Weights of a small transformer language model: rotary positions.
MLP neurons of a small language model. Each row is named by its layer, matrix (up: input weights) and neuron, and shows model dimensions 112-207. Each number is 128 + 24 x the weight over its row's rms, rounded and kept within 0 to 255.
After each neuron's rows, "fires in" lists the words (lower case) most often at its 100 highest values on Wikipedia text that the model never trained on. A number after a token or word is its count.

L6.up206 [135  99 136 145 112 110 108 158 137  93 122 109 145  91 159  86 130  94 131 116 136 146 116 127 103 158 135 100 129 172 114 118 165 114 143 131 129 141  67 120 163 130 117  96 125 123 139 134 123 111 125 115 143 126 170 118 125 108 115 115 157 135 106 113  85  95 158 153 129 107 138 157 144 120 111 145 104 142 136  54 111 141 128  95 132  95  88 126  76 134 105 135  65 133 103 149]
fires in: "to" 57, "for" 10, "of" 6, "gained" 4, "elected" 4, "appointed" 4

L6.up78 [103 105 126 125 127 126 117 113 142 148 113 129 113 104 116 131 121  73 131 110 121 105 102 141 181 154 114 151 123 217 139 104  57  71 152 124 124 147 137 130 178 106 146 124 147 129 106 134 134 132 127 125 109 133 111 160 112 114 133 152 155  98  69 121  99 152 132 126 133  97 104 125 146 131 104 112 157 145 119 134 107  87 148 128  92 101 113 119 115 153 144 118 125 150 132 136]
fires in: "this" 57, "date" 17, "one" 11, "another" 10

L2.up1404 [142 107 142  94 113  89 162 120 154 118  97 116 124 144 119 115 128 134 122 103 109 109 122 126  93 132 136 153 191 161 148 190 123 137 106 111 126 138 153 111 128 102 106 112 170 134  95 125 130 128 161 133 161 161 133 137 172 124 128  87 169 132 113 112 136 162 111 120 115 115 105 142 177 106 130 163 110 127 134 134 136 143  92 122 118 123 130 149 186 166 113 106 100 146 173 113]
fires in: "by" 26, "in" 17, "on" 12, "to" 9, "between" 8, "from" 4

L2.up685 [141  87  99 120 119 102 157 127  98 111 147  96 142 141 151 112 176 112  88 153 111 115 126 112 169 149 118 151 117 156 151 134 123 113 146 153 125 130 136 134 178 131 130 125 126  82 118  76 118 127 112 134 132 135 134 164 108 110 184 163 132 104 121 130 110  69 140 135  81 148  89 121 120 133 132 141 155  92 137 149  96 138  84 133  80 150 140  90 163 123 180 162 138 121 124 105]
fires in: "located" 15, "held" 11, "at" 10, "in" 10, "cycling" 8, "venue" 4

L4.up115 [115  97 144 128 134 123 125 163  91  91  94 125  85 169 178  91 156 133 106 127 144 124 114 125 149 140 146 103 103  83 139 133 119 122 138 155 151 142 124 151  98 104 150 110 134 140 147  91 108 132 130 179 148 137 119 132 170 132 135 104 178 106 143 116  85  96 149 162 166 117 116 137  94 131 110 103 136 131 145 144 104 121 105 113  84 121 115  82 136 132 114 137 112  85 119 108]
fires in: "but" 25, "those" 9, "as" 6, "although" 5, "while" 5, "however" 5

L4.up40 [115 143 139 134 129  88 157 131 132 106 120 126 121 130 131 112 179 102 121 104 112 138 131 142 166 128 119 122  67 116 102 157 125 131 142  82 106 158 125 175  92 116 144 100 130 157 123 137 105 103 155 146 153 149 117  70 113 110 169 162 156 120 136 120  83  79 137 142 118 161 129 101 143 159 108 105 178 172  67 104 131 169 128 107 165 132 109 151 150 117  96 152 115 130 120 112]
fires in: "of" 37, "at" 11, "cancer" 8, "by" 5, "for" 4

L6.up118 [119  64 119 101 130  77 136 152 101  96 122  74 115 107  79 135 144 112 113 146 116 106 149 155 147 127 139 113 105 114 145 190 145 122 155 131 134 131 107 119 141 132  99  85 156 120 108 141 117 127 166 151 147 116 142 117 102 103 137 138 168 148 121  73 100  84 164 136 118 120 138  91 128 128 142  85 119 160 128 105 132 126 110 105 121 142 105  82 122 126 133 139 124 101  89 132]
fires in: "to" 27, "april" 15, "and" 9, "across" 6, "of" 6

L9.up271 [100 108 136 116 113 118 131 106 109  89  68 123 103 132 152 131 177 142 163 134 145  99 132 142 128 147 147 135 141 128 142  95 143 106 128 130 119 140 144 125 109 150 144 115 171 167 189 144 127 131 151 149 115 149 126 141 119 110 171 126 171 107 128 139 143 106 145  93 103 163 135  96 158 179 151 123 146 151 132 109 162 107 139 109 107 145 108  96 102 157 171 155 146 148  91 118]
fires in: "and" 43, "to" 12, "then" 8, "also" 7, "later" 5, "as" 5

L2.up1256 [155 132 114 117 114 114  96 120 120 146 127 119 162  96 154  84 119 176 153 114 128 124 129 135 126 113 114 145 154 118 137 172 100 113 123 139 122 125  87  99 137 121 168 104 128 150 145 170 143 131 141 151 171 178 124 115 102 118 133 128 162 146 132 125 138 111 125 117  91 161 138 148 134 156 116  75 119  88 132 115 138 100 138 114 106 108 106  95 100 161 111  85 116 169 129 133]
fires in: "of" 20, "january" 14, "uefa" 11, "december" 10, "in" 6

L9.up1215 [ 95 131 119 158 138 145 106 110 119 102 121  86 127 131 118  89 107 144 148 137 147 128  78 143 131 135 138  46 163 141 127 105 120 110 173 147 124 130 134 122 115 127 123  80  77 184 103 164  95 134 137 164 126 111 103 105 140 116 147  95 143  76 155 103 122 110 145 113 124 133 105 144 137 159 145 121 119 101 158 118 132  82 132 133 159 111 120 104 151 158 149 151 139 154 121 128]
fires in: "an" 23, "a" 15, "national" 7, "african" 4, "local" 4

L2.up728 [147 125 134 106 121 116 129 116  81 119 124 146 129 132 140  92 181 141 120 115 123  98 121 144 132 142 123 160 166 140 121 154  82 129 138 119 121 109 138 143 156  70 128 148 134 116 115 131 127  99 153 133 128 189 145  78 110 120 130 145 103 133  96 140 124 143 140 102 119 112 124 135 144 138 138 133 127 145 102 144 146 124 137 105 106 126 146 124 116  91 130  79  75 115 170 128]
fires in: "season" 29, "announced" 11, "made" 10, "when" 7, "would" 4, "that" 4

L2.up1011 [115 101  78 139 119 120 148  99 101 131 132 100 121 125 138 100 130 132 129 113 107 141 118 145 112 130 121 144 129 134 122 130 127 108 130 141 166 135 151 130 159 101 130 153 131 151 127 130 103 132 148 109 127 123 157 121 148 143 136 176  85 122  88 102 131  77 137 104 120 131 101 167 141 121 129 136 138  86 160 129 110  84  95  99 101 105 136 106 136 112 140 125  57 137 159 123]
fires in: "the" 30, "held" 24, "in" 14, "as" 5

L6.up1048 [126 123 122  93 132 124 129 172 124 127 142  88 110 158 146  55 135 149 145 159 139  91 123 114 128 139 177 119 128 135 198 157 134  88 158 128 143 156 106 134 118 135 129 121 182 126 110 142  95 139 144 164 176 139 141 116 150 107 123 168 138 128  98 115 155 136 137  83 122 128 141 144 101 129 148 126 145  89  93  98 163 157 102 129 105 121 109 149  90 102 102 141 153  76 162 104]
fires in: "new" 35, "international" 18, "european" 8, "old" 5

L2.up1000 [ 87 103 110 146 154 115 143 112  89  89 148 109 114 115 160 123 137  93 151 131 126 133 110 126 142 154 149 203 146 186  99 143  84 100 142 116 107 136 150 151 114 111 110 124 145  92 132 144  98  86 145 127 123 164 113 105 126 123 122 124 152 100 124 148  98 114 156  82 147 140 118 138 160 121 134 102 153 118 143  96 125 120 132  93 147 124  88  97  67 174  65 135 117 137 190 129]
fires in: "also" 35, "under" 16, "after" 6, "as" 6, "or" 5, "by" 4

L4.up50 [126 164 133 155 117  98 161 162 133 154 116  97  88 106 132 106 172 110 122 138 135 119 150 100 120 166 159 124 171 151 105 120  85 120 175 150 137 158 129 116 148 145 140  86 150 112 103  87 107 149 129 132 123 149 153 149 127 127 153 113 151  85 171 132  89 128 146  83 141 115  92 128 139 103 153 124 112 142  84 103 136  98 134 113 140 151 110 122 102 179  96 151 146  99 165 104]
fires in: "in" 23, "character" 12, "local" 9, "former" 6, "to" 6, "family" 5

L2.up1249 [134 117 129 156 166 108 175 153 144 126 138 109 154 152 122 124 157 132 163 154 113 107 152 149 127 138 171 103 141 132 122 175 140 141 100 150 140  96 145 149 137  37 138  76 122 113 100 132  97 134 109 154 128 150 125 141 169 119 156 159 151 109 117 144 128 116 119 117 103 146 126  76 124 113 153 121 181 116  90 112 148 145  91 143 103 149 131 106 142 124 121 127 131 145 137 112]
fires in: "when" 41, "where" 6, "trail" 5, "rebuilt" 5

L6.up792 [ 95 131  99 130  91 110 138 139 139 127 110 136 151 107 119 111 132  91 135 124 129 152 131 142  91  91 128 144 147 122 114 177 141  68 138 125 116 128  84  86 151 122 150  62 123 119 135 117 135 111 131 128 129 171 127  97 170  95 107 167 108 125  98 151 104 126 141 155 156 157 119 107 133  95 131 142 123 161 149 148 120 163 115 117 111 122 131 129 114 128 155 117  84 102 159 147]
fires in: "include" 14, "includes" 13, "with" 13, "features" 10, "included" 7, "to" 6

L6.up749 [ 93 157  77 159  75 115 128 150 116 143 113 128 154 148 136 109 123 111 155  92 141 122 114 129 107 156 134 164 136 136 141 142 180 111 124 124 147 115 121 108 165 126  86 137 146 109 127 126 141 155 122 143 141 167 160 113  80 108 173 110 137 168 101 139 132 101 153 121 154 133 162 120 165  91 154 179 106  87 142 141 156  97  70 129 134 110 161 126 125 123 108 136 124 164 161 135]
fires in: "as" 27, "to" 18, "became" 15, "into" 11, "officially" 6

L4.up577 [ 99 156 101 148 109 117 125 135  98 130 117 101 120 148 121  92 103 144 142 115 179 111  92 170 182  91 143 167 105 124 152 110 136 129 124 178 133 168 150 174 137 120 109 143 123 161  90 114 120 119 162 194 170 152 148 142 166 118 137 133 133 147 141 132 145 131 142  78 181 106  83 130 117 102 124 103 115 107 140 115 117 104 157 122 137  94  77  96  93 100 134 120  92 137 127 143]
fires in: "to" 24, "in" 13, "s" 9, "from" 7, "while" 6

L2.up523 [110 122 122 142 108 115 108 126 163 122 155 112 136 146 191 141 141 113 161  94 135 154 118 119 144 146 143 109 132 186 113 108 157  92  93 143 139 148  78 143 129  94 108  81 146 103 102 155 126 155 120 170 161 173 139 115 146  79 132 138 169 108  82  97 122  92 116 159 124 120 134 123 138 128 117 142 150 120 125 140 107  86 118 112 116 109 112 139 128 146  99 146 100 142 163 130]
fires in: "in" 26, "since" 21, "s" 10, "from" 7, "was" 6, "its" 6

L6.up1134 [111  98 109 114 130 108 132 124 131 117 166 137 187 132 118 126 148 170 122 144 139 132  81 128 107 140 121  84 100 135 131 145 125 110 150 154 104  98 131  97 123 144 143  80 184 154 171 112 122 154  98 124 104 108 167 109 165 118 108 113 173 113 126 143 125 112 107 155 146 110 115 121 115 105 121 146 134 143 126 109 141 134 109 125 140 130 107  94 165 128 150 124  86 110 126  79]
fires in: "of" 23, "these" 16, "some" 12, "with" 7, "includes" 4

L4.up78 [128 157 131 135 112 106 130 118  55 127 133 148 104 120 124 141 115 162 129  75 125 122  85 136 127 135 167 144 146  92 139 152 118 130 159 189 127 164 140 117 149 158 151 134 166 165 160 107  97 106 202 132 143 148 126 154 121  74 151 136 147 131  94 119 153 102 169  76 168 108  90 120 141 122 147 145 111  76 131 141 163 140 132 110 152 157 163  94 107 107 111 126  81  95 147 169]
fires in: "years" 20, "age" 16, "of" 10, "early" 9, "and" 8

L6.up1215 [136 112 107 140 137 121 136 132 119 120 122 116 101 136 144 113 190 162 117 120 132 101 133 149 132 160 167  98 175 156 150 137 143  87 105 112 142 143 129 153 140 133 151 150 102 119 124 144 111 108 135 194 117  70  99  98 124 117 151 133 116 147 139 146  92 137 143 139 108 141 138  92  90 135 151 100 110 156 114  78 127 127 110 126  91 114 109  94 106 140 149 177 117  61 127 110]
fires in: "under" 25, "to" 20, "of" 13, "from" 7, "caused" 4

L9.up366 [150 184  89 107 130 130 111 100 136  99 103 116  83 152 140 137 156 103 125 123 124 126  89 176 107 130 103 107 164 147 134  69  66 134 114 135  80 143 133  96 161 133  90 155 134 178  99 172 171 157 149 154 148 144 156 112 161 116 150  99 127  83 104 168 128 121 141 132 135 121  82 137 125 129 143 184 118 109 126 129 103 121  79 115 101 162 108  91 130 155 145 116 106 141 162  74]
fires in: "some" 25, "each" 12, "all" 12, "one" 10, "any" 10, "most" 7

L4.up666 [ 96  89  94 140 128 156 135 103 131 129  70 124 132 125 162 126 131 172 118 105 182 132 152 127 120 164 120 118 132 113 120 142 103  91 118 159 124 139  94 125 132 122 147  76 130 132 113 147  95 136 111 110 168 180 161 149 123 106 123 122 157 101 128 141 120  85 131 127  95 138 146 150 168  97 151 136 120 154 118 120 139 123  81 100 135 115 115  99  98 177 168 126 110 142 132 149]
fires in: "is" 33, "has" 12, "also" 7, "to" 7, "some" 5, "are" 4

L2.up730 [149  88 128 176 112 125  90 130  97 138 123 147 156 126 136 110 125 117 113 127  88 126 141 111 129  98 151 144 150 142 122 160 122 101 149 103 136 136 141 149 171  66  85  96 137 125 116 132  97 122 167 161 141 154 112 138  85 119 134  92 133 133 130 115 124 120 150 131 131 151 137 136 152 103 127 146 136 119  97 121 144 129 180 115  95 129 122 121 128 149 135 114 112 102 116 136]
fires in: "on" 60, "at" 14, "in" 9, "online" 4

L4.up853 [138 113 110 158  84 115 123 126 123 115 107 156 114 140 148 134 169 182  62  99 128 124 118 122 137 122 145 107 163  98  87 138 126 117 157 153 124  91 105 175 110 123 118  95 167 117 114 119 116 117 132 136 153 174 157 131 145 102 112  99 139 145 173 142 133 144 122 135 149 152  94 162 118 110 125 107 139 168 122 130 131 143 102 123 149 120 103 112 103 160 120 133  77 132 137 129]
fires in: "by" 19, "however" 12, "while" 11, "but" 9, "although" 4, "and" 4

L4.up755 [146 155 125 102 145  98 104 128  66  96 106  93 140 113 148 118 134 108 132 129 150 160 123 123 151 140 171 117 127 154 124 142  78 124 139 163 140 182 121 150 113 134 113 114 145 137 134 135 134 110 139 138 169 121 134 160 194  83 118 121 144  94 145 135 129 149 176 147 122 143  74 122 129  96 134 150 110 134 113 150  88 144  98 117 130 137  67 126 121 161 147 134 146 127 105 150]
fires in: "as" 17, "in" 10, "use" 9, "using" 8, "trained" 5, "while" 4

L6.up812 [168 162 118 118 149 136  86  95 113 109 176 114 131 129 135 140 134 110 155 149  83 128 126 115 164 152 137 114 141 115 140 113 103 143 150 163  90  77  98 139 162  74 160 145 154 109 152 158  84 116 123 137 135  95 106 129 137 114 116 121 156 102 101 147  81 115 175 127  99 168 106  74 130 158 129 146 159 105 100 131 109 102 169 111 124 132 111 122 151 126 135 149 127 100 137 121]
fires in: "20" 22, "19" 16, "21" 7, "18" 6, "party" 6

L4.up452 [118 154 120 115 127  93 113 139 148 102 175 128 163 129 132 125 139 121 100 116 118 126 179 143 146 149 111 111 143 161 142 156 145 135 161 114 131 156 109 156 180 146 107  89 118 147 139 108  96 116 106 141 120 113 109 158  99 120 127 123 121 134 120 138  93 142 127 115 137 120 129 143 181 159 104 107 108 146  65 131 126 117 128 142 186 158  64  93 126 167  73 154  96 128 137 100]
fires in: "as" 15, "in" 12, "by" 8, "s" 7, "at" 5, "with" 4

L4.up985 [110 127  58 157 106 116 105 139 121 128  96 141 125 150 163  99 133 149 121  83 148 126 101 156 127 162 155 133 152 180 114  98 152 127 167 112 145 139 105 123 132 117 125 153 154 149  97 130 115 148 137 111 138 158 165 111 117  86 137 121 187 145  74 114 128  97 177 116 152  77 132 128  88 126 135 164 116 180 162  78 109 131 130  86 151 107 107 151 120 128 130  93 109 110 168  97]
fires in: "s" 25, "their" 24, "his" 18, "these" 17, "its" 7, "they" 6

L4.up392 [ 55  95 112 152 117  80 113 142 132  83 120 119 120 127 155 126 181 140 180 144 123 156 133 147 159 113 133 103 101 117 146 149 107 194 148 140  76 159 148 129 142 109 120 156 172 137 116  87 126 109 127 141 152 170 163 110 139 111 180 146 152 100 167 114 119 121 152  79 160 119 107 116 126 136 160 134 140 153  71 135 128 157  78 115 167 134 124 138 148 146 108 117 100  73 142 148]
fires in: "to" 26, "in" 18, "from" 17, "of" 15, "for" 8, "by" 5

L4.up58 [101 149 147 114 138  77 135 135 115 109 167 113 152 123 119 114 162 124 104 114 128 115 142 123 135 135 197 139 117 130 135 100 133 136 142 168 112 127 103 138 123 149 128 107 109 133 105 137 119 117 123 184 137 133  76  95 109  90 134 113 133 158 177 134  96 121 128 133 105 112 143 105 147 131  85 157 122 148 102 107 154 144 105 117  93  79 128 102  93 106 131 152 118 118 158 149]
fires in: "of" 32, "after" 26, "to" 5, "upon" 4, "on" 4

L6.up1123 [101 123 122 141 126 133 137 109 150  94 136  97 144 105 126 126 134 148 123 116 105 144  84 118 101 150 100 130 184 107 136 103 101 116 169 159 141 136 152  84 109 125 132 142 136 109  86 174 114 138 150 108 155 114 119 137 138 124 135 131 163 101 115 118 143 133 121 131 109 112  72 147 115  89 142  88 145  94  76 101 135 106  83 123 108 123 131 146  88 145 115 137 142 140 125 108]
fires in: "other" 30, "of" 14, "various" 8, "former" 7, "major" 4

L2.up294 [132 139 148 160  94  80 156 154 124  95 157 125 125 129  94  79 119 136  99  60 150 178  77 169 196  99 121 124 119 171 108 121 151 155 117 154 128 125 114 116 117 121 153 156 152 163 139 100 138 124 117 149 142 140 101  92 115 124 132 186 151 146 127 147 152 152 123 142 121 138  78 148 118 140 137 145 106 104 133 108 134 130  81 110 139 156 126 117 155 120 107 105 111 154 124 154]
fires in: "of" 72, "based" 4

L4.up1520 [121 139  74  95 162 130 135 115 111  88 105 153 147 157 142 135 141 123 119 100 132 134 130 128 116 137 159 137 194 158 110 131 117  87 115 135  97 160 139  91  99 112 144 116 129 142 133 157 121 138 177 163 127 122 112 146 123 123 150  98 150 113 158 138 113 129 161 112 132 148 126 139 134 111 104 110 108 105 124 135 127  94 115 118 107 115 144 110  99  85  64 125 119 117 158 104]
fires in: "any" 19, "other" 17, "the" 11, "all" 10, "various" 8, "separate" 5

L6.up1441 [125 105 137 101 144 112 145 139  75 118 141  82 108 129 126 120 150 112 118 119 117 132 134 141 110 161 129  86 132 107 117 135 156 147 119 135 158 113 150  81 134  95 124 128 165 125 168  84 124 164 112 116 147 131 105 167 126 103 101  93 186 111 142 119 116 120 142 105 117  96 113  94 152 135 123  98 136 152  93  52  89 131  96 109 115 117 104  69 115 168 146 152 135 111 144 152]
fires in: "to" 19, "red" 11, "al" 11, "black" 8, "and" 7

L2.up1095 [127 110 109 110 140  98 107 135 129 111 134  93 135  88 122 119 136 160 131 142 125 118 150 137 140 154 171 127 135 122 111 163  96 150 144 118 108 133 109 117 132  96 124  97  93 142 115 167 108 123 117 155  91 161 130 151 102  98 152 164 134  93 109 139 116  80 166  96 109 128 126 131 147 108 142 117 172 114 114 113 150 138 109 127 132 151 110  76 104 121 140 158  81 115 155 124]
fires in: "under" 22, "into" 15, "by" 12, "on" 8, "the" 8, "to" 5

L6.up869 [ 95 152  82 143 117 151 149 117 135 119  99 104 123 144 149 104 134 168 112 120 167 143 111 179 124 153 132 122 165 172  97 114 107 100 161 132 116 137 121 168 161 151 107 145 150 136 110 127 117 120 118 150  95 126 127 131 126 107  99 108 110 137  49 122 135  85 146 110 139 142  83 106 142 119 137 118 135 119  96 132  91 111  98 114 149  90  90 172 104 131 142 129 129 130 145 114]
fires in: "was" 35, "been" 31, "is" 31

L2.up1036 [ 51 162 111 126  77 128 171 132 130 164 165  80 111 112 124  99 121 134 147 128 158 135  81 166 164 140 117 137 142 136 131 100 154 126 149 168 129 130 175 120 128 128  99 133 182 116 107 109 128 142 114 100 109 140 123 147 125 100 131 125 140  96 120 126  89  92 180  85 138 108 112 110 141 143 130 143 161 118 145 117 150 137 102 130 123 128 137  95 129 105 119 102 120 126 138 118]
fires in: "to" 41, "and" 23, "the" 5

L4.up594 [139 142  57 118 141 122 130 133 159 108 138 122  92 132 184  87 178 113 145 157 163 111 138 116 127 120 125 131 128 202 132 137  41 121 100 135  96 134 130 131 100 119 134  98 128 124  96 140 108 117 114 157 140 179 162 106 170 137 119 129 140  80 118 124 134 128 107  55 153 147 158 140 143 117 121 114 145 138 139  98 146 109 108 128 156 110 102 128 150  99 157 111 134 118 157 161]
fires in: "new" 17, "general" 15, "old" 10, "all" 6, "private" 4, "rstudio" 4

L6.up1282 [ 37 131 115 156  99 134 136 156 144 150  87 128 155 146 151 133 137 119 118  98 140 111 144 130 108 142 115 132 122 145 105 111 119  93  92 121 148 139 137 151 140  94 113 160 125 120  99  86  98 102 140 122 130 137 129  96 169 144 174 141 133 134 109 144 160 110 164 131 149 142 151 173 141  96  95 126 128  86 150 155 119 110 124 120 112  74 106 155 120 141 135 145 129 129 123 101]
fires in: "as" 76, "became" 7

L4.up694 [ 90 121  86 123 142  94 137 133 115 125 136 131 124 179 130  98 105  74 134 146 124 134 135 154 196 160 109 103 135 163 117 113 144 122 111 128 128 120 128 169 122  93 193 112  80 139 146  78 119 134 163 134 115 149 124 116 137 119 117 146 120 155 110 164  96 122 138  99 120 121  74 125 127 135 153 139 153 133 124 113 138 121 102 125 125 132 131 126 109 148 118 131 143 122 146 145]
fires in: "election" 32, "constituency" 7, "assembly" 7, "elected" 6, "legislature" 4, "electoral" 4

L4.up818 [ 92 116 133 101 123  99 142 121 115 121 141 133 127  93 122 108 121 117 138 129 124 130 129 172 125 117 154 115 114 137 130 153 117 166 129 137 158 159  99 175 140 133 122 148 115 109 131 127 121 131 131 140 158 142 113 106 139 134 152 136 126 149 155 127  89 118 154 134 131 151  88 139 157 152 123 139 114 144 110  75 132 144 117 110 160 101  94  97  92 132  90 170  79 130 137 138]
fires in: "to" 58, "for" 12, "filed" 4

L2.up793 [ 76 115  91 113 130 129 157 148 112  88 154  87  98 136 141 102 134 121 153 136 138 114  84 133 135 133 134 124 116 140 131 131 154 147 150 130 124 141 130 149 127  78  95 137 136 117 164 118 120 139 141 149 126 166 130 118 139 127 171 131 136 109  82 122 112 128 114  76 143  85  73  87 125 136 145 133 159  96 119 124 154 137 138 133 110 139 137 158 110 130 130 128  93 108 136 141]
fires in: "to" 72

L2.up247 [120 119 122 148 134 131 103 122  96 100 158 135 144 107 106  80 141 154 110 147 112  95 127 130 159 110 119 120 164 177 123 117  51 169 117 157 122 108  83 191 129 104 119 150 146 134  91 139 126 129 173 173 151 158 123 149 124 107 146 140 127 129 102 136 125 140 129 141 131 139 111 117 121 118  99  91 140 142 138 122 110 118 126  99  82  75 127 153 111 130 113 107  92 106 111 163]
fires in: "from" 22, "before" 13, "in" 12, "released" 7

L9.up300 [143 105  72  89 126 105 109 142 174 125 147  91  85 116 158 109 162 163 137 103 133  90 114 139 171 126 109 108 157 133 163 161 108 116 147  78 174 131 159 144  97 144 142 118 137  96 128 130 140  99 138 114 181 126 142 123 148 115 128  93 162 136  85 110 160 140 173 127 121 154 160 143  87 132 131 162 137 101 145 123 125  99 105 130 153 141 124  95 133 126  97 142 158 161 121 128]
fires in: "on" 71, "ones" 4, "united" 4

L2.up1093 [130 143  75 139  99  91 132 140 145 111 149 138 192 128 179 143 164 166 110 100 154 108  90 135 122 129 117 137 161 140 159 156 107  70 170 133  93 143  93 155 120  91 123 136  99 161 139 141 112 125 147 152 131 128 161 136 129 101 147 132  83 104 122 146 118 114 139 102 134 137 102 136 132 135 169 119 137 176 105  92 105  84 109 134  99 120  99 142 110 139 133 142 112 127 127 131]
fires in: "of" 32, "to" 10, "parliamentary" 7, "mayflower" 4

L2.up1302 [121 117 140  98 113 135 111 105 152 160 134 136 118 159 147 138 146 133 123 108 156 104 133 123 128 126  69 140 138 132  82 165  98  82 118 110 128 113  86 146 163 125 159 114 138 162 150 111 123 134 130 148 183 158  92 121 154 118 160  99 123 115 130  99  96 141  86 122  95  58 127 130 140 176 103  95 164 170 107 130 132 115  83 133 154 132  91  84 160 120 121 124  84 127 114 128]
fires in: "about" 27, "to" 25, "of" 8, "małachowski" 4

L6.up849 [111 141  93 132 143 141 143 128 160 142  98 132 168 144 126 110 124 118 121 120 144 125  76 134 137 162 132 121 111 179 154 129  98 152 148 127 131 153 137 118 175 100 125 159 142 167 122 151 137 162 129 144 117 147 125 142 162 113 107 126 155 104 134 175 100  96 139  96 170  85 104  93 134  93 125 129 133  98 131 133 138 105  78 133 128 134 112 136 147 141 135 129  85 147 128 125]
fires in: "each" 31, "one" 14, "every" 6, "only" 5, "all" 4, "fifth" 4

L4.up246 [ 73  86 124 114 106 117 118 130 108 107 150  69 103  84 145 139 126 147 132 135 153 116 131 158 133  79 157 125 143 108 161 119  81 128 155 148 140 131 111 171 132  92  90 137 117 165 113 160 119 147 168 134 180 183 139 125 138 114 128 139 156 104 117 128 135 131 176  86 110 138 139 135 153 129 121 112 120 157 102 124 139 121 104  84 133 133 102 102 101  63 125 115 100 142 141 155]
fires in: "career" 19, "an" 9, "professional" 8, "from" 6, "a" 6, "for" 5

L4.up149 [130 112 127 170 105  81 115 116 104 115 128 114 122 120 141 137 139 170 155  97  98 111 128 122 161 156 135 169 138 178 126  99  76 110 151 148 143 168  76 143 162 127 155  83 123 120 128 107 136 124 184 169 152 148 157  89 105 100 146 133 161 171 164 171 115  77 176 105 118 155  98 133 126 139 111 155 115  66 113 129 116 128 101 118 147  87 124 118 143 125  98 110 152 129 131 105]
fires in: "held" 18, "at" 11, "election" 10, "in" 9, "attended" 6

L9.up1372 [126 162 132 165  86 136 109 105 143 122  89 108 144 119 115 115 143 130 137 105 176 103 129 163 107 173 132 128 153 132 139 107 104 103 118 185 109  95  94 120 151 129 103 107 125 135 120 120 126 161 145  95 141 133 159 134 119 107 104 129 144 130 109 121 112 124 156 100 184 130 147 130 121 152 137 131 116 104 139 102  99 139 156 120 113 124 118 142  83 160 143 115 126 146 141  91]
fires in: "was" 21, "been" 18, "were" 17, "also" 15, "such" 6, "became" 6

L9.up1124 [129 137  94  83 118 123 187 116 134 141 105 139 129 144 129  99 173 127 128 136 145 142  84 137 133 120 103 139 162 149 145 107 126 154 151  79 111 192 177 172 111 121 127 106 130 134 144 114 112  76 118 132 137 137 116  85 148 114 134  67 120 112 111 141 113 137 127 101 150 120 120 108 158 135 114 109 117 144 127 155 150 116 102 109 100 122 122 138 137 102 101 163 149 115 148 109]
fires in: "the" 41, "of" 17, "on" 5

L2.up1133 [147 115 136 159 133 114  96 133 108 162 129  76  77 106 116 124 120 132 158 131 106 151 130 116 162  98 116 138 111 169 106 159 141 108 138 131 137 157 129 125 123 133 136 111 138 101 141  93 159 108 130 179 150 187 163 151 143  93 153 139 133 124 126 140 140  69 108 120 115 168  96 107 145 145 106 127 133 126 123 132 102 120 115 131  66 184 141 131 119 141 132 146 125 113 145 110]
fires in: "in" 32, "by" 12, "since" 11, "at" 9, "on" 8, "to" 7

L2.up763 [126  94 108 103 119  92 113 137 162  88 168 108 119 172 161  97 123 128 175 120 111 117 153 152 134 128 126 196 143 121 132 161 135 138 108 159 120 142 122 123 152 104 119 131 107 125  77 103  93 115 142 145 149 159 135 147 139 119 152 184 143 164 118  91 140 117 155 115 117 120 138 147 141 151 129 143 151 116 147 130 141 107 105  99 105  95 122 132 133 143 110 126 137 152 119  91]
fires in: "of" 24, "in" 22, "at" 12, "princeton" 4

L6.up874 [146 125 112 132 115 124 132 118 102  88 110 123  80 122 153 150 126 153  87 113 144 105 113 113 130 122 151 153 113 189 104 135  88  98 128 115 163 166 138 169 156 138  65 145 163 159 123 136 123  93 172 152 176 149 151 135  85 105 140 166 132 141  78  88 127 115 132 137 127 124 116 118 177 141 108  97 142 120 121 161 137 129 131 117 126 135 120 130 138 127  90 139  99 142 164 147]
fires in: "at" 79, "made" 9

L6.up420 [ 98 110 111 162  94 151 168 149 121  89  90 111 147 103  94 105 110 122 142 116 127 133 123 126 132 155  99  86 167 120 107 105 126 113 155 140 137 144 107 150 158 141 117  77 130  96 120 114 128 156 150 131 111 124 142 166 139 131 129 158 178 131 106 161 153 132 161 108 125 133  68 120 120 135 103 121 133  85  79 114 152  92 182 128 147 127 154 119  89 147  65 172 119 100 120 140]
fires in: "as" 45, "been" 30

L2.up497 [143 135  96 141 112 128 144 144 109 132 145 123 143 131 181 135 160 174 118 120 135 146  97 154 152 105 147 131 127 146 110 118 131 116 113 145 140 128 104 158 144 100 111 125 122 135 145  97 139 117 107 150 123 122 139 124 112 134 117 155 157 122  89 123 136  91 165 116  91 104 118 116 146 127 113 120 148 123 131 147 113 121 188  88  73 120 102 121 124 114 108 111 126 153 142 145]
fires in: "until" 16, "since" 11, "of" 11, "to" 9, "at" 8